config.toml
n_layer = 16
d_model = 160
n_head = 2
n_kv_head = 1
head_dim = 64
d_mlp = 448
vocab_size = 2583
activation = "swiglu"
norm = "rmsnorm"
norm_place = "pre"
norm_eps = 1e-05
positions = "rope"
rope_base = 1000000.0
rope_fraction = 1.0
qk_norm = true
attn_scale = 0.125
bias = "none"
tie_embeddings = false
parallel_block = false
init = "trunc"
init_std_qkv = 0.0244
init_std_o = 0.0272
init_std_up = 0.0244
init_std_down = 0.0
optimizer = "muon_variant"
lr = 0.0115
lr_mult_o = 3.0
beta1 = 0.9
lr_head = 0.00754
warmup_steps = 0
schedule = "wsd"
decay_fraction = 0.596
decay_shape = "linear"
final_lr_fraction = 0.0
batch_tokens = 16384
seq_len = 256
doc_mask = false
z_loss = 1e-05
train_tokens = 137200000
steps = 8375
dataset = "wikipedia_en"
MLP neurons of a small language model. Each row is named by its layer, matrix (gate and up: input weights) and neuron, and shows model dimensions 0-127. Each number is 128 + 32 x the weight over its row's rms, rounded and kept within 0 to 255. A neuron's up and down rows have the sign that makes its largest values positive.
Before each neuron's rows, "fires on" lists the tokens most often at its 100 highest values on Wikipedia text that the model never trained on.

fires on: " r", " ch", "ch", " Ch", "ific", "omin"
L13.gate298 [ 93  61 179 157 117 138 118 108 103 139 117 168 167 145 135 116 182 105 111 167 128 149 131 108 131  88 141 135 142 146 140 175 175 100 121 163 113 153 138 211 150 124 104 198  81 134 139 152 122 155 112 147 142 176 143 128 116  87 164 137 156 168 140 150 125 128 143 122 131 131 117 124 148 128 104  87 101  86  62  95  97  94 150  88  99 140 133 125 174 146 107 145 126 168  75 133 137 112 128  86 143  84  95 164 125 119 192 154 130 122 179  68 167 115 196  70  23  77 150 173  90 123 142 116 127  80 143 200]
L13.up298 [ 97  96 100 173 133 154  95 158 131 111 123 101 172 193 119 113 121 143 189  95  59 150 220 136 126 121 162 139 132 129 141  91 101 136 173 138 162 162 191 134 130 108 127 135 159 132 128  72  42 125 128 157 124 103  76 106  95 105  64 119 145 129 130 138 120 129  81 153 151 141 110 152 137 118 137  56 166 181  77 101 171 195 108  83 133 119  45  81 143  97 159 161  65 162 132 150 114 128 142 119 160 115 128 134  81 169 160 118 137 135  64 159 108 153 165 136 158 131 134 127 138  94 179  81 161 120 101 140]

fires on: "ry", "é", " ch", " ec", "ch"
L8.gate258 [ 98  94 114 139 117 146  44 177 121 133  90 185 187 156 116 132 210 169 104 149 173 140 209  96 136 134 123 155 125 129 124  98 178 100 150 135 172  81 136  76 119 123 108 128 130 116 118 128 106  98  36 103 125 180 129 134 134 116 122 104 149 147  91 149 118 116 160 158  98 172 116  56 112 131 125 101 126 126 168 131 140  96 135 105 170  93  95  87 123 142 118  81 156 127  95 109 140 164 168 100 139 176 129 121  76 155 133 148 152 120 137  83  82 101 195  52 162 149 119 153 112 163  78 120 144 139 127 167]
L8.up258 [144 148  79 111 120 134 141 142 163 165 126 116 130 185 131 176 122  96 105 148 143 162 157  80 107  80 106 102 171 192  68 162 138 159 184  80 166 155 153 132 141 185 161 120 105 124 102 133  79  96 173 161 129  89  74  90 145 126  46 142 106  97 150 164 130 109  94 102 105 155  84 196 116  88 125 100 111 145 105 129  70 142 171  98 154 110 134 134 174 112 145  83 121  91 103 130 111  99 135 143 111 162  85 123 115 125  93 176 240 165 103 165 134 142 108 116 193 117 131 193 179 104 160 116 178  99 124  97]

fires on: "a", " pr", " cr", " Pr", "am", "l"
L4.gate229 [154  89 110 181 158 111 119 188  74 131 140 136 132 113 141 107 150 114  92 174 119 144 132 164 213 109 119 145 114 103  89  94 108  84 139 126 135 114 178  81 115 159 160 128 106 157  85 148 150 131  70 132 124 170 170 118  72 118 145 109 113 144 169 168 152 164  94 125 122 118 146 188 162  84 174 146 164 138 136 100 153 160 141  85 113 121 141  75 114 110  76 135 145 155 123 114  91 154 188  87 160  81 144 130 118 176  95  72 180 155 164 168  76  62  84 182  90 133 111 109  82 148 178  82 123  88 141 114]
L4.up229 [112 141 171 149 119 108 129  64 143 117 195 116 137 153 139 115 138 153 130 166 110 111 105  92 173 155  92 132 167 128 154 101 112 130 216  82 168 125 147 126 149 146 128 157 107 127 139 180  82 186  98 119  93 150 151  93  99 151 187  96 112 128 116  89 134 129 167  88  45  84 176 136 124  80 144 125 103 126 150 140 151 111 157 151  83 125 155  56 156  77  99 125 140 186  82 102 141 115 160  94 177 131 143 159 124 166 151 164 172 156 160 150  96 120 111 149  98 116 102 151  73 103 183 107  95 156 115 164]

fires on: " ex", " In", " At", "m", " Ex", " met"
L8.gate414 [182 107 114 140 152 128  88  80 169  96 109 134 120 183 179 142 135 158  76 158 136 108  92 162  97 181  97 145 103 133 153 152 143 133  69 208  79 131 123 120 130 140 111 157 152  87 153  52  94 112 139  96 119 128 138 118 130 143  86 173 138 125 144 119 103 152 147  67 132 174 163 151 187 105 147 161 146 179 101 137 159 122 214  96 206 164 139 116 147 111  70 139 156 166 156 181 125 112 115 123 143  85 142  89 108 149 111 158 138 158  95 107  79 151 102 133 148 161 146 135 130 114  83 177 108 123 184 146]
L8.up414 [ 33  75 107 144 120 116 110 120 101 200 119 164 119 151 168 124 127 152 152 139 132 136 111 118 122 141 109 138 151  59 142 155 158 128 148 132  84 147  94 113 103 183 158 102 122 145 153 185 124 105 182 115  71  69 158 113 147 145 137  92 132  84 108  66 125 119 127 170 112 110 140  87 122 130 179  94  65 135 174  96  87 140 148 133 140  98 125 110 103 153 155 137 134 167 161 153 157  75 153  86 153 127 156 146 112 103 124 133 111 165 175 102 148 119  55 111 100 107  92 149 105 111  82  95 177 127 195 127]

fires on: "an", "en", "in", "le", "ten"
L8.gate303 [144 125 134 188 106 143 131 118 118 137 146 148  80 109 158 142 117 144 109 111 213 125 119  83 123 143 111 182 102 111 169 124 166 174 147 131  70 105 155 126  80 183 130 129  70 135 164 146 122 137 142 181 171 152 121 122 147 101 134 147  84 144 106 147 113  83  97  89  88 155 141 128  99  29 147 133  93 130 124 128 159 147 130 134 103 151 120 149  72 191 114 132 143 107 112  94 146 144  85 139 140 138 196 197 192 122 125 150 145 143  90 205  90 134 114  92 153 133 121 137 175 220 156 119 180  80  87 154]
L8.up303 [135 147 158 121 109 174 136 175 142 145  83 138 122 113 141  83 104 147 127 102  84 126  96  65 132 167 160 168 139 171 119 147 119 150 136 137 149 129 182 118 146  82 176  61  88 108 144 148  78 189 101 147  84 151 124 142 130 175 182 137 126 143  61 183 111 144 144 136 128 137 130 118 130 104 121 176 176  69 131  94 192 166 136 133  98 170  82 172  78 133 170 104 156 172 149 102  66 132 101 109  95 156 191 168 194 135 142 122 127 161  78 175 118 119 150  64 122 106 176 117  70 143 139 135 129 124 128 177]

fires on: " ex", " Ex", "x", "ex", "m", "s"
L4.gate338 [120  69 175 156 117  65  75 111 117 139 127 134 174 136 106 175 139  56 153 130 144 142 129 165 135 155  95 143 132 123 129 141 160 165 155 118 167 142 103 165 108  59  78 167  82 164 116 113 136 106 166 108 176 173 167 106 144 122  86  69 158 180 135 154  68 171 206 131 132 152 141 161 126 145 121 147 105 125 142 172 135 117 165 133 124 124 116 131 160 193  76  73 142 128 109 210 124 154 121 139 192 119 111 104 166 113 166 121 165 124 129 122  74 114 150 182 119  97 104 127 162  74  43 102 141  77 145 185]
L4.up338 [105 102 195 157 167  65  52 128 161 129 100 127 145 153 123 166 166  91 118 182 133 105 129 138 129 162 130 126  99 104  66 168 170 145 110 102 144 175 103 120 120 136 137 158  75 186 123 153 146 155 161 100 127 109 158 134 163 135 117 114 136 170 200 145 120 159 210 164 111 129 181  99 133 142 107 123 132 137 163 146 122  42 157 125 128 103 109 104 129 178  76  83 128 134 148 200 124 113 108  90 158 115 133 104 160 123 141 144 138 134 154 103  79 121 123 190 120  77  73 152 138  80  58  98 120 102 123 157]

fires on: " cl", " pr", "r", " cr", "ad", " sk"
L8.gate264 [100 111 139 166 125 119  88 157 148 145 128  93 114 157 127 145 115 100 130  90  91 138  97 118 127 168 151  89 130 117 134 217  98  79 193  98 140  99 124 164 133 106 165 148 123 161 130 134  77 182 182 132  86 148 173 126  81 134  70  82 100 197 176 126 146 143 134 125 182 128 140 108 143 144 191 109 112 122 120 102 146  82 136 193 120  99 164 109 146  97  64 124 163 122 120 145 112 104 143 120 101 100 103 165  55 165 158 137  94 152 114 119  91 124 142 184 106  95 154 118 136 123 143 176 118 130 171  91]
L8.up264 [133 130 150  91 166 128  37  87 134 131 142 105 129 126  86 124  74 127  95 153  88 141  81 128 115 148 107 103 138 156 121 171 113 161 184 173 112  93  88 132 142 128  99 193  92 155 112 104 110 136 145 145 156 140 152 132 105 167 125  47 115 138 187 117 143  98 122  96 133  75 215 107  77 130 153 142 124 142 166 104 128 103 149 178  94 119 158  99 121 109  95 178 139  94 101 203 105 128 157 106 138  95 123  99  87 152 128 122 112 161 150 110 124 140 161 132  98 136 107 165  77 107 142 186  42 139 143 169]

fires on: "ar", "ain", " India", " time", "istan", "en"
L6.gate342 [160 132  93 177 155 159 132 115 109  99  87 174  50 161 119 125 137 136 100  82 146 154 143 109 133  86  99 109 122 182  62 127 142 175 126 166 135  79 133 165 124 151 100 137  84 143 163 121 123 144  57 142 111 131 122 166 166  94 153 124  90 113 115 187 141 103 147  80 200 116 152 111  92 106 110  97 160 142  61 140 169 129 100 116 109 136 125 116 181 143  74 121 156 100  66 125 153  76 167 121 194 155 105 238 161 138 160  50 117 107 120 144 159 167 113 137 127 121 146  76 180 120 114 126 168 156 148  95]
L6.up342 [136 150 156 154 127 171 184 181 141 156 128 123  83  84 113 144 146 168 159 122 152 148 136  79  87 162 116 115 118 108 163  59 172 123 137 140 127 124 105 185 143 188 193 159 123 165 143  96 136 149 128 133 153 160 131 197 128 173 128 121 132 146 114  98 145 107 159  87 139 137 131 120 147 145 141 100  32 109  68 122 159 162  59 214 110 147 159 165  45 145 156 141 161 135  95 128  97  91 109  84 140 132 140 193 141 146 165 123 137 123 142 107 118 137 126 105 117 143 150 108 130 131 132 130 144 149 149  80]

fires on: "s", "ra", " ab", "es", "hen"
L12.gate316 [120 118 112 153  99  53 122 119 114 110 180 141 115 201  80 156 176  56  99 150 146  76 142 129 116 177  94 145 116 181 133 118 136  78 104 134 118  60 104 116 110 124 137  94 103 150  90 151 132 195 155 169  86 186 132 118 128 132  90 201  98 113 108 180  54 147 137 122 180 155  95 180 183 104  98 127 120 103 127 142  95 111 154 133 143  84 162 163 114 155 109 175  90 163 160 132 116 136 169 160 168 126 129  80 140  76  97  93 174 136 142  74 124 196 132 146 141 129 119 112 113 142 103 111 156 123  94 153]
L12.up316 [170 143 115 155 133  92 131 175 110 127 160 124 157 127  79 132 139 113  78 142 172  85 146 164 147 106 151 148  94 128 112 141 121 108 136  76 105 136  96  77  80 131 141  98 103  79 147  76 117 184 113 101 126 128  43 180 138 150  92 156 109 114 124 200 143 200  87 132 123 177 140  88  95 141  72 156  93  91 128 206 133  99 154 196 157 148 164 115 112 112  92 138 129  65 139 122 134 202 106 155 153 109 154 119 135  94 110  75  87 131  82 115 132 158 126 170 108 108 121 119 133  63 126 145 131 143 105  64]

fires on: "-", "umb", " Ind", "an", " met", " of"
L11.gate32 [148 135 119 130 117  99  43 128 144 155 121  74 163 144 154 130 101 123 123  95 102  95 120 162 134 140 124 117 133 106 108 125  93 137 139 186 129 121 136 119 129 162 136 129 111 160 103 189 140 165 135 170 116 142 162 130 182 187 158  78  88  64 144 121 117 107 156 164 148 136 126  90 127 115 176 152  69 101 167 122 144  69 148 159 120 123 154 122 138 151 142 134  88 173  91 153 152 125 154 116 109 140 137 157 110 152 158 143 150  92  92  60 128  89 166 139 141 112 147  63 103 162 187 147  35  95  91 146]
L11.up32 [181 180 127 120 157  74 126 147 197 166 113 136 156 102 107 201 103 116 146  99 129 118 120 152 137 209 117 149 126 137 149 132  94 170 126  88 166  89 155 176 131  89 100 104 150 134 123 145 130  74 110 152  90 152 132 111 156 144  57 182 149 153 141 141 176 115 139 125 140 210 108  76 132  93 195 120 114  97 126 137 161  90 137 110 113 145 119 163  34  79 133 118 130  95 132 158 113 171 148 128 138 150 129 126  93  77 126 106 155 168 141 171 120  88  85  93 102 139 121 143 195 109 131 142  78 146 184 182]

fires on: " part", " rem", " place", "ism", "em", "at"
L6.gate265 [108 140  95 173 111  81 167 194  98 127  92 136 136 176 123 112 137 124 142  80 115 168  76  98 208 104 127  99 144  88 116 101 154  85  99 155 136 104 123  75 142 163 123 158 130  98 140 118 112  86 164 115 179 111  84 145 118 160  98 200  97  93 137 120 204  96 119 110 137 130 107 142 126 139  94  97 114  80 116 210 107  92 124 110 107 126 113 124 126 109 103  97 107 117 151 153 101 141  73 185 154  74  88 164 141 115 147  69 140 142 175 154  81 139 140 146 129 152 123  81 148 139 143 141 215 138 172 111]
L6.up265 [121 135 137  84 109 157  98 182 138 171 120 123 131 170 132  72 153  70  83  54 119  92 138 107 125  48  88 143 156 243 111 136 156  59  99 158 111 108 168 128 119 107 153  84  85 129 159 107  83 102 126  92 103 171 192 123 152 105 114 165 191 101  86 152 140 101 118 143 153 141  92 148 110 156 143 129 133 152  84 149  81 104 110 141 127 124  89 207 136 124 156 118 106 129 116 173 119 150  77 129 130 129 192 192 123 129 171 102 170  83 117 149 155 143  88 140  90 141 106 131 155  57 140 155 153 137 129 114]

fires on: "he", "p", "th", "le", "t", " Che"
L11.gate52 [177 134 152 169 144 122 153 171 117 102 116 120 148  85 140 110 144 114 120 166 104  67 157 181 157 110 182 155 118 115 208 201 134 176 135 117 172 124 185 128 159 110  98  65 147 138 141 169 138  99 129 137 168 134 146 125  91 107 166 149  47 130 103 146 100 214 151 183 104 125 117 152 108 136 152 153 137 142 107 111 117 101 197 131 147 121 139 158 108 125 110 114 121 139 161  94 105 105 138  94 116 153 170 123  52 148 143 107  84  84 120 139 103 112 114  96 112 158  91  97 147 149  94 104 198 141 127 102]
L11.up52 [132 160 188 131 136  97 125 130  94 171 154 159 162 146 159 119 156 108  78 159 168 138 182 123 183 110 199  99 150 105 134 133  75 146 128 154 116 131 132 149 107  84 101 106 144 165 148 130 117  70 108 139 129 150 156 195 154 142 118 144  77  85  92  87 143  95  73 107 109 159  35 167 127 131 175 112  68 157 143  78 108 140 156 142 114 176 101 146 118 149 185 133  69  91  52  76 146  99 136 141 101 110 127 170 131 169 131  86 104 124 157 166 135  84 163 135 134  80 133 104  56 190 115 100 166 116  96 123]

fires on: " ", "in", "-s", "im", "0", " a"
L11.gate30 [ 88 127 168 102 121 119  97  84 182 123 201 101 129 146 103 170 195 138 194 179 185 153  79 104 140 153 111 175  92 125 173 122 115 159 113 153  62 124 153 116 148 161  93  95 159  68 148 133 113 120 147 110  82 140 137  88 153 145 123 124 129 135 111 151 114 137  83 176 145 155 133 119 129 122 120 122  88 118 109 128 139 156 127 155 100 198 131 141  87 131 131  52 104 157  87 148 111 122 174  37 170 179 211 118  73 109  83 157  78  82 153 110 151 114 126 153 149 120 116 122 139 161 152 122 142 152 130 103]
L11.up30 [136 138 119 118 138 182 116 110 147  98 123 169 103 152  56 134 144  58 108 143 130  40 163 145 143 150 181 164 134 120 114 122  99 134 104 112 174 111 105 156 125 118 153 143 118 120 117 193 141 120 110  71 162 148  54 154 103 137 149 121 106  85 109 131 101  83 113 151  68 124 119  63 123  85  99 170 141 124  79 122 200 133 152 125 135 184 115 126 165 141 108 112 164  93  98 107 134  85 168 129  67 208 142 181 181 125  77  87 101  73 152  97  95 173 120  80  42 151 143 137  90 135 142 128 140 117 112 134]

fires on: " sp", " rem", "m", "M", "em", "op"
L10.gate62 [177 106 155 107 161 107  96  65 122 110 121 199 121 122 124  83 107 156 180  42 109 147 127  86 146 145 122 116 157 138  42 136 151 122 117 141  99 110 148  90 134 121 145 165 128 129 106  75 154 150 119 168 123  94 106  96 102 138 178 194 108  97 114 102 150 141 106 138 123 128 101 144 174 140 123  89 106 143 123 166 104 109  88 109 155 145  76 160 125  82 105  95 136 115 156 167  49 183 162 117  85 129 139 150 143 146 158 109  96 101 139 117 119 137  96 130 116  84 178 123 191 120 114 145 140 100 105 126]
L10.up62 [119  58 171 167 134 129 130 136 133 139 145 155 119 120 119 133 135 158  79  90 134 138 121 130 143 113 114  74  81 171  84 130 130  89  91 164  74 147 172  97 181  63 118  99 153 159 183 153 103 105 196 138 113 113 172  82 149 101 140 147 214  85  87 162 102 107 144 103  76 137 110 109 134 127  47 147 140 189  86 136  72 128 176 125 137 180 129 154 117 146  90 112 145 198 131 134 146  89 129 154  85 156 101 183 106  94 124 127 137 133  98 143 120  77 131 117  88  78 146 154 155  88 110 132 152 182 142 197]

fires on: "en", "g", "ers", "in"
L11.gate363 [ 95 170  63  92 144 139 163 156  95 118 163 103 144 150 160 161 178 101 105  63 125  77 132 169  74 113 158 169 137 183 164  63 100 151 133 139 149 171 103 117  69 134 173 102  95 114 165 123 142  68 123 178 162 126 178 152 157 136 201 101 135 158 148 119  64  49 165 102  80 112 129 116  95  74 124 100 144 132  78 139 139 159  99  73 122  99 121 140 120 189 104  86 143 149 127 106 151 126 131 185 134 153 148 126 167 107 186  95 102 117 101  97 157  68 138 110 112 163  47 151 163 107 118 115 155 104  80 146]
L11.up363 [125 120  80 108 137  88 142 144 148 138 104 111  71 146 107 182 140 146 136 158 187 154  28 122 107 117 127  61 142 108 126 133 136 141 138 139  92 138 135 122  94 143 171  96 133 134 148 149 121 160 132 143 111 143 107 156 143 130 165 112 169  95 128 202 177 107 151 125  77 135 125 123 197 125 123 127 129  72 125 154  96 202 125 114  86 117  87 201 113 112 105 132 108 164 129 127 122 140 169 140  74 182 180  77 124 100 120 187  86 120  62  70 124 135  72  64  90 128 138 177 170  69 110  84 144 107 127 148]

fires on: " she", "if", "le", " She", "he", " for"
L12.gate249 [167  88 183 146 171 148  97  98  68  97 157 119 102 130 133 130 119  85 101 170  92 204 131 127 159 140 126 121 144 135 141 133  93 150 161 121  61 115  80 141 100  99 130 152 149 127 115 162 129 147 106 134 184  79 120 146 109 114 190 172  85 153 111 113 139 168  97 166  86 121  67 199 129 124 181  91  75 193 119 127 125 133 101 108 161 134 128 134  98 106  67  89 134 117 113  94 138 134 121 162 111 120 147 135  71 156 128  91 140 165 166 112  53  88  45 120 131 161 127 123 116 161  82 141 152  77 116 117]
L12.up249 [126 131 146 115 143  94 131 101 106  93 137 152 136  77 132 107 143  97 156 161  99 110 148 124 122 124 176 133 120  99 150 130 123 205 133 146 117 127  92 121 148 130  78 151 162 146 106 160 171 149 123 117 184 104 138 201 121 140 149 151  78 108 138 120 183  84 139  93 131 164 143 105 110 135 180 167 101 165 154 125  46 152 137  71 119 150 124 146  75 123 152  81 122 112 115  94 118  83 142 179 148 147 164 120  83 103 144 162 191 104 142 151 173 118 172 200  99 155  75 135 109 128 112 136 113 157  75 130]

fires on: " of", "l", "lo", "0", " from", "ong"
L10.gate378 [108 143 163 154 127  91 125  80 157  75 200  48  93  86 146 142 121 155 143 156 115 123 128 103 141 192  99  83 147 138 110 101 121  97  92  68 147 139 172 162 111 182 185 100 102 141 132 194 161 162  99  79 126 126 119 195  74 126 105 123 138 100 174  95 130 116 125 115 119 134 143  70  85 120 133  98 151 179  65 151 144 104 155 133  84  95  53 153 186 140 122 117  91  95 104 126 128 142 110  93 154 148  81 148 148 161 135 104 163 157 129 108 157 118 127 113  98 124 105 154  94 155 136 143 184 136 100 136]
L10.up378 [181 125 173 137 155  95  83 147 128 110 103 112 164 146 117 140  93  95 198 121 188 139 147  85 102 208 171 106 169 138 163 125 131  88 111 173 149 153 115  69 155  76 132 106 157 131 106 184 122 103 120 171 142 157 132 174 141 130 148 112 140 166  87 103  84 114 142 158 111 132 125 125 107 117 142  77 119 149  85 133 119 106  36 134 157 136 132 130 176  89 136 124 109 132 136 200 184 175 123 124 116 148  60  97 148 122 131  71 118 108 113 132 160  98 193 112 111 123  79  97 190 116 105 180 145 107 129 127]

fires on: " St", " T", " E", " M", " R", ":"
L11.gate424 [ 89 143 132 205 101 105 110 166 145 136 172 188 174 133 115  73 143 105 143  58 156 151 172 130 151 144 135  49 171 110 152 164 178 117  73 142  93 157  90 143 120  92 130  87 119 135 123 122 117  91 104 103 161 156  89 159  93 111 142 158 117 103 122 111 160 142 186 137 128 167 151 116  54 154  95 120  73 174 185 118  67 141 199 145 102  98 144 120 144 206 169  96 119 123 156  97 188 157 137 135 124 121 106 159 122  74  83 147 122 154 165 130  95 137 151 102 133 139 151 136 124 101  92 159 170  92 143 164]
L11.up424 [152 128 125 181 161 165 139 110 123 131 109 124 202 123 137  44 102  60 121 124  91  62 128 131 152 153 146 112 107 114 184  91 162 159 129 179 114 126 164 171 169 129 159  76 141 109 128  82  79 106 131 148 112 176 152 107 160  92 206 169  84 126 126 156 110 131 138 132 138 134 164 167  95 139 105 102 130 178 127 197 138 132 136 158 130 129 161 103 180  83 146 119 103  71 165 138 146 150 155 113 120 112 100 154 115 129 130 119 175 121 139 158 116 134 163 149 147 150 147 174  96  65  88 131 166 142  35 134]

fires on: "es", "s", "ts", "is", "ans", "as"
L8.gate67 [163 136 185 143 140  74 111 118 170 141 133 117  44 177 144 132  86  92  99 118 100  99 112 183  98 215 139 135 230  91 121 125 117 152 186 154 158 135 142  52 166 139 139 155 156 164 138 162 102  82 155 167 128  76 130  70 150 142 115 127 150 170 109 129 199 161 115 144  99 115 137 155 109 117 114 111 146  92  76 161 130 168 170 129 136 159 159 108 159  67  44 114 146 141 195 163 146 149 125 154 122 107 155 123 133 110 102 134 113 107 114 112 133 166 124 122 118 106 124 145 157 159 162 145 155 165 126 123]
L8.up67 [152  83 112 186 132  91 142  92 135 134 111  86  78 119 104 143 104  71 138 127 115 171  87 109 149 142  74 154 174 120 143 108  64 130 177 120 132  83 160  95 112 118 142 158 108 177 164 184 123 133 183 150 106 116 168 145 143  93  81  82 138  84  92 191 177 150 150 121  79 155 144 129 127 102 132 157  86  78  66  52 125 114 164 168 157 144 164 112 118  70 121 130 141 100 128 128 202 125 159 167 154 139  95 112  73 166  62 145 115 118 112 119 135 129 165  86 146 107 127 111 150 132 161 134 129  98  73 146]

fires on: "es", "s", "age", "as", "ly", "ently"
L8.gate109 [115 166 129 152  93 145 116  96 125 128 150 183  81 193 138 128 101 115  72  80 131 151  97 166  85 108 169 147 183 152 107 117 128  91  66 166 113 162 162  97 149 107 156 211 135 184 143 134 183  85  98 132 157 138 142 136 155 153  96 157 115 139 147 126 105 153 112 168  94 106 113 108  86  88  81 172 169 149  88 156 100 110 176 148 151  99 162  79 113 141  62 101 123 166  98 158 106 114 196 192 131 143 100 111 136  92 113  82 142 119 136 101 132 151 105 151 107 110 135 163 115 242 120 169  94 134 145 102]
L8.up109 [109 103 137 143  89 148 199 147 165 128 119  84 174 126 169 186 106 117 141  47 119  88 160 119 128 117 123 107 116 156 142 102  69 162 151 149 140 158 122  83 156 132 116 138 148 162 159  87 101 157 140 145 175 117  99 136  92 146 101 118 153  95 160 115  70 124  97 112 107 138 135 135 114 148 116 159 100  42  84 171 159 104 125 122 140 141 166 109 172 100 113 104 145  96 208 171 173 158 116 112 179 150 134 177 110  99 113 120 119 145 156 140 179 167 126 112  69 132 128 130 154 111 122 120 185 192  79 102]

fires on: " (", " M", " T", " C", " E", " A"
L12.gate152 [137 123 102 102 161 117 136 158 143 156  80 148  92 128 149 117 218 187 114 101  98  76 145 175 154 107  61 166  87 113 168 140 112  96  87 103 145  95  79  91 154 140 158  62 122 129 187 132  87 144 111 138 175 124 147 123 152 125 201 158  68 134 134 151 166 121 162 120 102 171 116 109  78 154 118 148  92 140 190 102 115  96 196 135  99 123 127 124 155 147 153 127 121 126 162  97 164  50 159 148 129 108 172 120 161  86  95 126 164 106 177 119 105  81 142 112  95  96 100 189 113 104  83 116 109 131 128 154]
L12.up152 [152 124 101 149 153 141 145 178 162 139 111  89 112 160 155 108  96 130  99  73 121 159  70  83 124 123 195 128  55 165 104  79 179 123  65 191  88  89 137 130 126 160 144  90  74 170 122 115 105 112 116  75 109  58 141 134 139 146 182 184 138 121 139 162 100 151 143 127 159 116  96  88  83  96 157  70 174 121 100 145  98  80  86 112 152 117 124 164 146 157 126 107 147 120 130 130  90  70 118 109 136 149 101 141 118 117 137 149 141  88  55 108 114 127 129 127 184  89 104 157 126  76 104 114 156 135 147 118]

fires on: "ed", "ing", " said", "ued", "ved"
L13.gate431 [137 145 123 136 135 104 182 126 144 162 124  93  68  49 143 117 137 108 162 105 146 123 158 156 161  95 174 121 115 135 216 123 114 129 169 152 150 128 193 114  94 134  94 139 142 132  90 132 160 118 121 137 118 117 167 151 142 141 113 110 106  83 117 145 144 182 139 110 153  45 104 166 116 125  74  98  66 112 124 167 122  85 144  89 126 165 184 113  76 194  93 159 195 124 149 204 137 104  83 136 141 119 140 149 156 119 127 120 136 118 142 152 155 181 124  95  77 151 133 127 183 142 193 164 123 158  98 109]
L13.up431 [ 95  81 135 150  66 133 103 126 143 129 154 115 150  76 202 112 177 119  97 114 125 162 145 136 180 117 161  95 183 148 138 157  61 162 174 142 140  75 158 174 106 143 118  94 128  91  84 106 143 139 165  51  70 108 117 114 160 136 171 141 159 190 153 113 149 144  59 101 106  93 150 143 120 164 118 195  95  86 144 120 200 106 170 143 150 125 157 147 113 138  64 142 140 131 150 166 113 170 101 122  74  83 152  96 173 140 148 148 136 108 106 106 152 125 106 174 102 158 173 118 154 181 141  85 115 153  70 129]

fires on: "ed", ",", " said", " called", "ved"
L13.gate171 [153 147  99 131 133 124  83 170 179 144 175  91 151  35 158  84 145 133 153  99 107 155 104 104 135 105 143  98  97 161  67  67  91  59 163 131 130 103 164 186 151 110  74 129 122 114 126 145 128 174 149 111 135 125 143 164 117 139 141 199 132 119 202 148 120 123 136 156 136 110 168 140 123 136 140 150  86 147 184 189 123 207 120 132 102  78 173 142 142 148  80 144 108 128 175 107  96 120 103 193 114 114 140 104  84 132 120 116 180 149  88 104 156 131  77 116 131 133 113 169 131 131 138 124 124  75 105 154]
L13.up171 [159 119 138 120 115 104  94 126 178 192  70 116  75  64  93 133 139 118 163 120 140 126 157 148 181 146 147  78 115 151 162 119  64 129 146 136 114  64 159  91 131 143 113 126 153 142  89 103 155 159 147 135  82 114 111 129 134 136 165 152  91  72 144 109 129 111 119 138 132 115 160 110 124  89  72 143  94  94 165 130 136 159 173 131 125 158 216 147 104 154  52 149  89 136 162 112 118 171 131 170 111 127 140 113  69  59 175 146 194 116 132 119 129 138 114  93 143 119 149 154 162 155 170 148 139 169  28  64]

fires on: "in", "an", "ay"
L12.gate347 [165 170 103 135  61 130 127 140  61 158 184 110 130 144 106 159  93 119 113  72 158 165 123 149 106 107 152 172 189 110 133  81 146 148 149 139  91 116 136 190 121 166 155 106  81 170 145 119 149 101 157 148 190  86  97 166 160 115  84 131 133 158 135  83 137  71 130  93 124 111 136 113 177 101 154 116  97 152 110  88 126  92 146 152 106 173 194 133  69 172  89  81 139 107 199 176 128 113 125  94 163 123 171 157  87  77 112 134 129 114 136 133 106  95 114 105  95 159 153  98 161 164 112 135 129  85 108 131]
L12.up347 [ 80 139 137  45 153 156  99 108 131 131 116 118 133 106 146 104 106 147 109 159 134 155 186 148 119 108 152 156 165  97  92 106 115 119 128 161 106  67 123  84 142 117 153 103 126  98  74 149 171 171  96  83 139 149 107 142 105 109 108 121 127 205 114  90 148 146  68 124 149 166  84  77  98 104  97 165 121 106 132 107 141 111  74 185 151 140 156 131 101 168  87 107 138 212 114 122 146 172 121 132 132 114 142  95 182  89 126  99 126 130  96 110 156 166 139 147 108  95 134 102 172  74 115 125 144  81 193 147]

fires on: "ar", " to", "t", "an", "en", " described"
L6.gate404 [105  79 122 112 123 137  86 133 136 141 140 120 129 104 118  91 157  30 103 140 128 175 135 136 104 124  96 124 118 100 132  89 131  87 106 148 136 158 154 179 163  82 120 102 100 112  73  90 113  95 109  98  82 207 154 178 112 180 122 150 164  74  86 145 118 134 187 187 125 102 126 155  84 126  82 110 165 104  98 143 130 112  90 132 177  57 124 142 126 191 125 139 161 129 102 171 142 123 156 149 208 115 126 191 124 166 143  98  89  84 162 128 112 145 165 130 101 148 188 147 104 138 126  94 110 136 159 132]
L6.up404 [113 168 133 130 182 148 138 115 113 132 152 180 105 105 191 138 137  80 120 152 111 139 110 125 131 175 105  59  82 113 136  93 108 169 148 135 123  80 124 131 194 138  86 201 115 173  97 120 151 121 126 172 116 156 181 145 122 114 148 134 123  77 146  76 181 146 140 139 117  94 129 101 144 158 124 123 154  95 151 133 165 133 136 186 158 119 164  76  59 123 156 113  96 124  93 130  91 104 154 140 154  98 149 197  82 153 161 166 131 102 191 127  80  99 130  71  72 136 175  93 109 126 155 143  24 146 152 116]